MLP neurons of a small language model. Each row is named by its layer, matrix (up: input weights) and neuron, and shows model dimensions 80-207. Each number is 200 + 20 x the weight over its row's rms, rounded and kept within 0 to 999.
After each neuron's rows, "fires after" lists the tokens most often just before its 100 highest values on Wikipedia text that the model never trained on.

L8.up1381,215,205,171,150,191,170,200,207,250,166,201,237,180,182,204,220,189,190,212,159,225,171,199,202,225,168,210,174,206,245,210,193,216,220,196,232,220,205,191,213,193,165,177,199,207,186,178,194,191,218,184,220,200,206,223,201,158,192,214,181,216,212,197,235,201,166,192,187,185,210,223,205,186,200,220,195,206,180,219,212,200,179,202,210,186,200,184,205,184,216,188,197,204,204,132,209,200,177,173,248,186,199,206,181,204,191,193,187,196,214,191,215,232,213,217,217,221,228,196,177,241,192,190,207,203,185,158,223
fires after: " the", " |", " in", " a"

L3.up756,188,193,209,192,221,161,211,176,209,226,186,192,185,225,206,214,155,209,208,215,164,170,193,179,225,186,202,206,183,227,171,217,233,211,177,173,205,231,193,216,167,172,181,198,188,222,191,201,168,209,191,205,195,205,189,158,210,146,187,211,242,169,202,201,195,217,168,193,198,180,221,187,186,206,193,222,159,233,230,205,210,219,192,206,196,194,205,201,164,245,210,212,166,250,186,183,257,233,192,224,215,219,174,207,204,193,169,246,172,207,237,182,218,215,214,204,235,240,195,189,168,179,184,189,223,203,206,181
fires after: " |"

L3.up3,178,201,229,217,228,224,216,165,194,186,207,231,203,165,206,170,154,176,210,200,213,181,212,214,190,185,152,192,216,204,200,170,215,178,185,202,196,222,191,216,191,205,197,189,205,210,178,188,208,203,218,201,214,223,213,162,196,207,202,165,230,214,186,193,187,183,204,207,151,188,190,202,179,206,184,223,208,204,205,189,198,198,215,209,208,194,198,191,165,226,189,181,151,215,205,229,257,196,210,229,225,212,218,231,155,205,188,212,211,211,236,227,214,195,167,196,255,201,230,204,200,191,197,226,202,227,187,204
fires after: "\n", "==="

L3.up152,251,209,186,181,217,193,150,222,211,159,187,212,214,210,209,181,152,184,197,211,189,194,168,201,164,201,195,242,188,212,257,214,248,247,237,229,198,190,209,191,209,183,187,195,177,177,192,210,222,216,181,192,207,180,231,216,221,183,215,199,234,213,163,189,223,187,213,200,196,212,233,177,187,183,225,197,173,211,207,215,206,198,201,199,205,184,193,200,228,201,187,200,181,216,210,191,228,201,202,201,173,201,182,187,216,196,218,204,196,212,211,151,203,209,275,185,228,205,207,190,202,191,181,180,201,217,189,204
fires after: " —", " |", " 0", " 1", " 3", " 4"

L4.up41,202,193,233,176,198,145,152,192,172,198,189,218,212,196,191,196,198,196,196,173,183,180,229,203,167,199,231,212,222,189,208,213,193,214,186,187,191,207,201,166,213,195,181,203,176,183,202,220,211,174,190,233,203,159,179,202,197,192,205,220,237,212,211,214,189,183,204,201,217,231,214,190,205,202,236,204,223,178,204,210,247,203,199,179,216,211,182,212,168,224,194,196,253,214,186,247,215,215,197,197,170,211,189,216,203,190,196,188,219,215,230,192,210,154,186,209,231,204,199,205,198,210,164,204,236,177,209,216
fires after: " |", "-", " in", "|", " of"

L3.up124,205,205,187,165,186,206,181,212,177,186,190,242,190,150,188,193,217,184,187,196,202,232,203,169,168,214,191,183,181,208,201,195,184,248,200,194,199,183,198,232,211,196,214,176,223,226,198,182,229,199,172,208,232,191,181,213,180,210,224,209,220,208,203,190,190,239,217,227,218,163,210,176,208,212,222,183,179,204,227,182,214,214,206,210,204,205,208,186,185,218,268,223,187,210,157,184,234,211,236,196,166,217,225,217,216,180,201,210,224,182,197,258,196,193,209,200,182,181,191,218,220,189,176,165,219,197,211,210
fires after: "\n", "-"

L4.up641,212,192,197,196,230,203,182,164,191,156,186,215,194,204,240,179,181,204,195,220,177,171,213,187,177,221,195,180,244,212,180,216,200,201,174,205,202,217,188,196,208,186,210,203,191,239,194,207,224,167,223,184,197,197,204,153,160,217,232,237,214,228,199,215,174,225,207,195,193,156,179,204,144,221,208,199,202,195,202,182,162,212,206,207,206,178,195,244,208,198,224,187,187,220,227,183,243,233,175,240,257,231,189,215,190,216,203,176,224,183,241,249,186,178,175,174,208,188,230,207,191,178,155,229,224,228,179,163
fires after: "\n", "==", "===", " member", " |"

L8.up877,202,181,250,172,231,202,176,225,196,202,227,179,199,179,168,180,195,198,197,177,214,176,167,248,193,192,192,196,213,197,199,223,211,196,206,175,208,202,215,215,226,227,174,197,214,187,223,224,180,178,216,226,221,211,209,196,198,196,193,223,222,210,165,208,167,189,187,194,175,187,173,203,199,186,177,197,219,217,181,159,199,191,173,166,213,230,183,210,214,211,183,199,202,212,201,209,194,208,230,214,159,203,205,208,196,175,211,195,187,202,215,207,231,238,205,213,219,226,196,197,175,180,212,219,204,201,193,197
fires after: " |", " ", " of"

L4.up812,178,179,222,170,219,180,180,188,181,199,199,228,206,148,200,211,186,190,206,217,212,244,206,228,179,196,209,208,224,207,227,199,229,231,221,215,206,194,189,230,163,199,195,180,196,211,237,186,200,164,202,218,203,213,241,207,187,191,184,203,228,207,203,201,195,234,209,186,202,209,199,193,158,205,208,190,208,198,217,172,203,189,205,209,159,194,193,189,209,236,214,193,194,191,185,209,228,215,211,226,158,228,217,220,184,201,161,211,184,168,221,241,212,205,196,224,253,200,203,256,202,211,165,183,198,187,178,159
fires after: "\n", "|", " ", " |"

L3.up971,175,187,195,230,183,177,207,190,195,202,190,205,184,175,205,178,199,191,203,194,165,248,206,153,193,205,236,212,214,198,192,181,168,223,208,221,218,182,206,213,173,200,195,179,244,172,183,203,184,189,202,211,182,220,172,207,187,196,219,227,215,235,205,198,156,237,231,191,194,192,166,184,205,208,252,203,194,196,209,185,197,200,196,202,199,213,210,207,185,226,245,189,224,214,172,221,216,217,233,197,160,248,209,216,213,204,168,200,204,160,223,199,201,208,186,201,212,172,177,215,202,233,216,198,186,174,216,196
fires after: "-", "\n", " •", " Total"

L4.up869,198,229,257,173,250,188,214,205,179,185,195,224,199,208,185,187,203,199,185,193,189,163,202,187,174,197,175,235,219,233,214,180,213,208,193,183,220,208,178,234,216,204,148,201,178,223,210,193,244,184,176,195,225,188,232,178,224,179,205,216,213,217,191,174,195,159,190,196,205,152,205,221,202,195,192,230,192,194,198,216,193,207,201,186,204,208,189,223,183,218,220,191,201,225,209,177,250,215,206,206,174,199,201,179,213,168,188,174,187,189,200,224,224,187,225,198,219,224,191,204,171,165,164,183,194,210,206,178
fires after: " |", " 0", " 1", "-", " "

L4.up723,195,210,217,191,205,175,225,245,210,187,206,200,197,172,191,207,201,217,181,196,189,219,198,174,194,206,212,178,199,243,211,202,193,195,257,207,189,196,203,185,212,201,193,181,238,169,212,225,226,181,169,202,231,150,197,205,199,224,168,196,201,189,226,201,183,198,207,190,175,187,185,203,193,199,194,208,191,188,183,194,179,217,193,206,191,234,222,238,198,224,204,216,188,219,206,198,196,212,187,223,201,204,202,235,205,183,183,193,194,190,191,147,189,250,222,214,187,205,169,215,228,216,193,177,185,209,199,183
fires after: " |", "_{", " who"

L4.up1182,182,212,230,235,185,193,205,185,225,210,221,196,194,187,183,197,197,180,216,216,180,233,212,190,184,205,175,227,215,238,212,185,199,231,181,196,232,208,209,228,195,184,189,189,227,196,190,200,190,176,210,171,172,224,174,197,164,235,213,183,168,203,195,171,152,222,197,199,191,211,171,237,208,199,235,151,221,241,184,190,205,216,201,202,210,232,207,219,173,240,240,211,209,217,191,236,219,206,221,196,182,225,190,225,208,214,172,188,229,187,210,240,205,214,197,196,205,213,194,223,197,209,200,164,232,193,191,200
fires after: "|", "\n", "-"

L3.up54,178,207,209,192,231,179,217,216,187,181,206,181,218,171,190,175,178,220,183,170,196,214,189,183,179,220,225,222,222,194,160,187,202,194,262,234,218,209,185,185,171,269,191,213,213,205,210,199,214,152,235,255,228,176,184,179,186,218,188,205,205,204,207,211,190,212,204,181,204,223,174,198,188,208,220,193,205,196,195,217,204,208,189,171,177,231,211,216,207,185,204,177,212,176,208,200,192,215,197,206,161,201,203,219,181,222,220,200,180,201,191,146,194,211,213,178,222,224,199,221,206,198,190,169,193,171,197,189
fires after: " |", " Baseball", "ne", " Square"

L7.up82,198,209,218,198,240,171,147,229,208,178,212,197,199,207,144,213,197,207,193,172,181,211,190,200,155,198,163,221,173,200,186,190,232,244,228,164,201,202,192,216,196,200,207,202,212,228,209,224,209,193,207,185,220,241,225,176,177,198,192,228,218,209,184,201,157,196,200,188,192,184,181,218,207,211,187,190,196,215,184,192,223,218,196,206,142,228,183,210,211,206,183,191,169,209,194,221,226,248,211,211,197,212,212,178,185,188,176,213,200,222,232,229,226,215,170,189,201,200,202,199,214,190,174,221,191,209,194,187
fires after: " "

L4.up382,183,179,225,197,229,181,204,218,195,175,194,212,204,205,187,179,207,187,205,170,202,221,211,207,168,191,189,229,217,206,219,197,206,211,215,216,207,208,199,247,212,190,165,195,224,210,226,214,197,188,218,199,148,213,208,185,194,226,234,196,209,189,196,181,186,226,195,183,203,194,188,193,207,216,232,221,177,211,217,226,215,204,193,180,201,195,196,190,192,212,189,187,223,213,206,217,211,220,199,205,194,202,200,235,222,157,178,214,186,182,201,196,203,148,165,204,238,199,206,204,212,171,167,162,219,198,196,205
fires after: "\n", " |", " Preceded", " Succeeded", "|", " by"

L3.up517,167,196,184,203,187,180,232,189,200,245,177,224,189,185,198,197,194,138,198,210,180,221,202,183,177,181,211,183,207,180,194,204,185,208,221,222,217,199,193,236,182,209,216,194,210,178,181,198,230,164,177,212,139,211,189,199,203,170,234,185,207,203,195,186,203,235,218,182,232,204,198,163,166,220,231,188,185,165,206,198,222,187,182,191,211,218,221,195,186,188,217,237,226,206,167,208,178,214,212,195,176,184,213,220,194,203,159,202,228,156,202,225,195,185,179,206,213,187,131,188,224,205,220,214,190,159,214,195
fires after: "-", "\n", " •", " Summer"

L3.up671,207,210,195,157,199,200,187,198,214,206,253,222,211,185,201,197,203,217,208,170,197,188,210,238,187,204,179,180,209,209,193,172,219,196,198,201,187,208,222,206,181,185,213,203,168,215,171,198,199,221,187,252,234,210,234,189,169,192,207,260,229,231,187,205,216,180,179,202,191,194,228,210,185,195,167,193,197,202,198,219,191,187,194,202,191,183,178,189,186,205,222,182,199,174,201,183,198,207,216,166,167,186,188,195,201,197,170,197,182,202,205,238,203,234,192,212,237,198,211,180,192,180,184,222,208,211,176,224
fires after: " the", " in", " 1", " a"

L3.up247,189,224,164,214,187,187,201,195,239,225,208,204,206,221,216,188,197,221,180,200,177,243,179,183,205,214,192,181,202,236,197,183,195,194,243,203,210,231,220,175,172,207,190,181,231,177,192,232,241,204,208,179,191,180,198,217,193,230,203,234,190,195,211,212,169,216,185,184,195,155,178,190,216,199,229,172,161,197,199,200,163,188,192,199,156,207,211,224,223,196,169,175,233,171,211,203,207,199,216,251,199,220,209,215,204,201,232,210,156,162,191,171,191,208,169,218,179,235,173,206,221,193,194,216,175,197,204,249
fires after: " |", ".0", ".5", "°W"

L7.up1407,186,206,212,214,178,170,208,193,237,208,160,226,195,204,208,191,188,188,206,190,173,205,197,207,194,190,218,201,191,212,184,159,167,199,195,179,221,159,197,213,214,224,215,161,189,216,183,177,207,190,199,215,211,210,211,206,174,228,242,221,195,208,212,156,198,198,216,212,199,170,207,219,182,203,217,215,178,184,190,195,198,214,183,193,211,219,215,180,185,231,229,230,226,238,165,234,209,217,209,202,188,183,220,239,215,203,187,218,201,212,212,200,208,218,186,218,203,199,195,210,194,227,186,206,207,206,248,176
fires after: "|", "-", " •", "Population", " Total"

L3.up1469,209,227,193,180,198,200,187,183,182,222,202,194,215,167,205,178,202,208,196,201,167,177,216,221,200,188,224,204,210,244,148,200,205,208,207,170,208,211,198,237,169,184,172,206,190,209,161,208,187,215,185,208,208,197,188,201,214,211,167,238,209,196,190,228,207,201,191,174,208,191,218,188,182,201,191,183,192,226,175,221,209,190,195,198,230,190,205,225,205,193,208,191,204,218,195,189,198,213,215,182,182,228,165,201,207,194,197,216,198,204,212,230,214,206,210,203,217,208,238,181,188,157,173,216,176,185,178,210
fires after: " |"

L3.up1260,160,205,210,233,232,213,208,160,198,168,210,212,186,209,207,186,227,213,205,216,175,185,240,205,177,210,205,199,176,208,185,224,214,191,199,188,198,218,223,197,209,214,219,172,180,227,185,187,226,187,212,211,194,232,216,154,162,192,219,204,206,218,225,222,174,223,205,207,183,186,193,180,181,219,215,225,220,227,181,222,261,219,204,211,194,202,185,224,147,214,188,207,219,191,214,213,228,212,204,245,238,195,189,228,207,191,212,209,217,188,225,223,194,199,186,198,234,207,208,198,173,211,202,225,195,240,196,232
fires after: "\n", "D", "===", " States"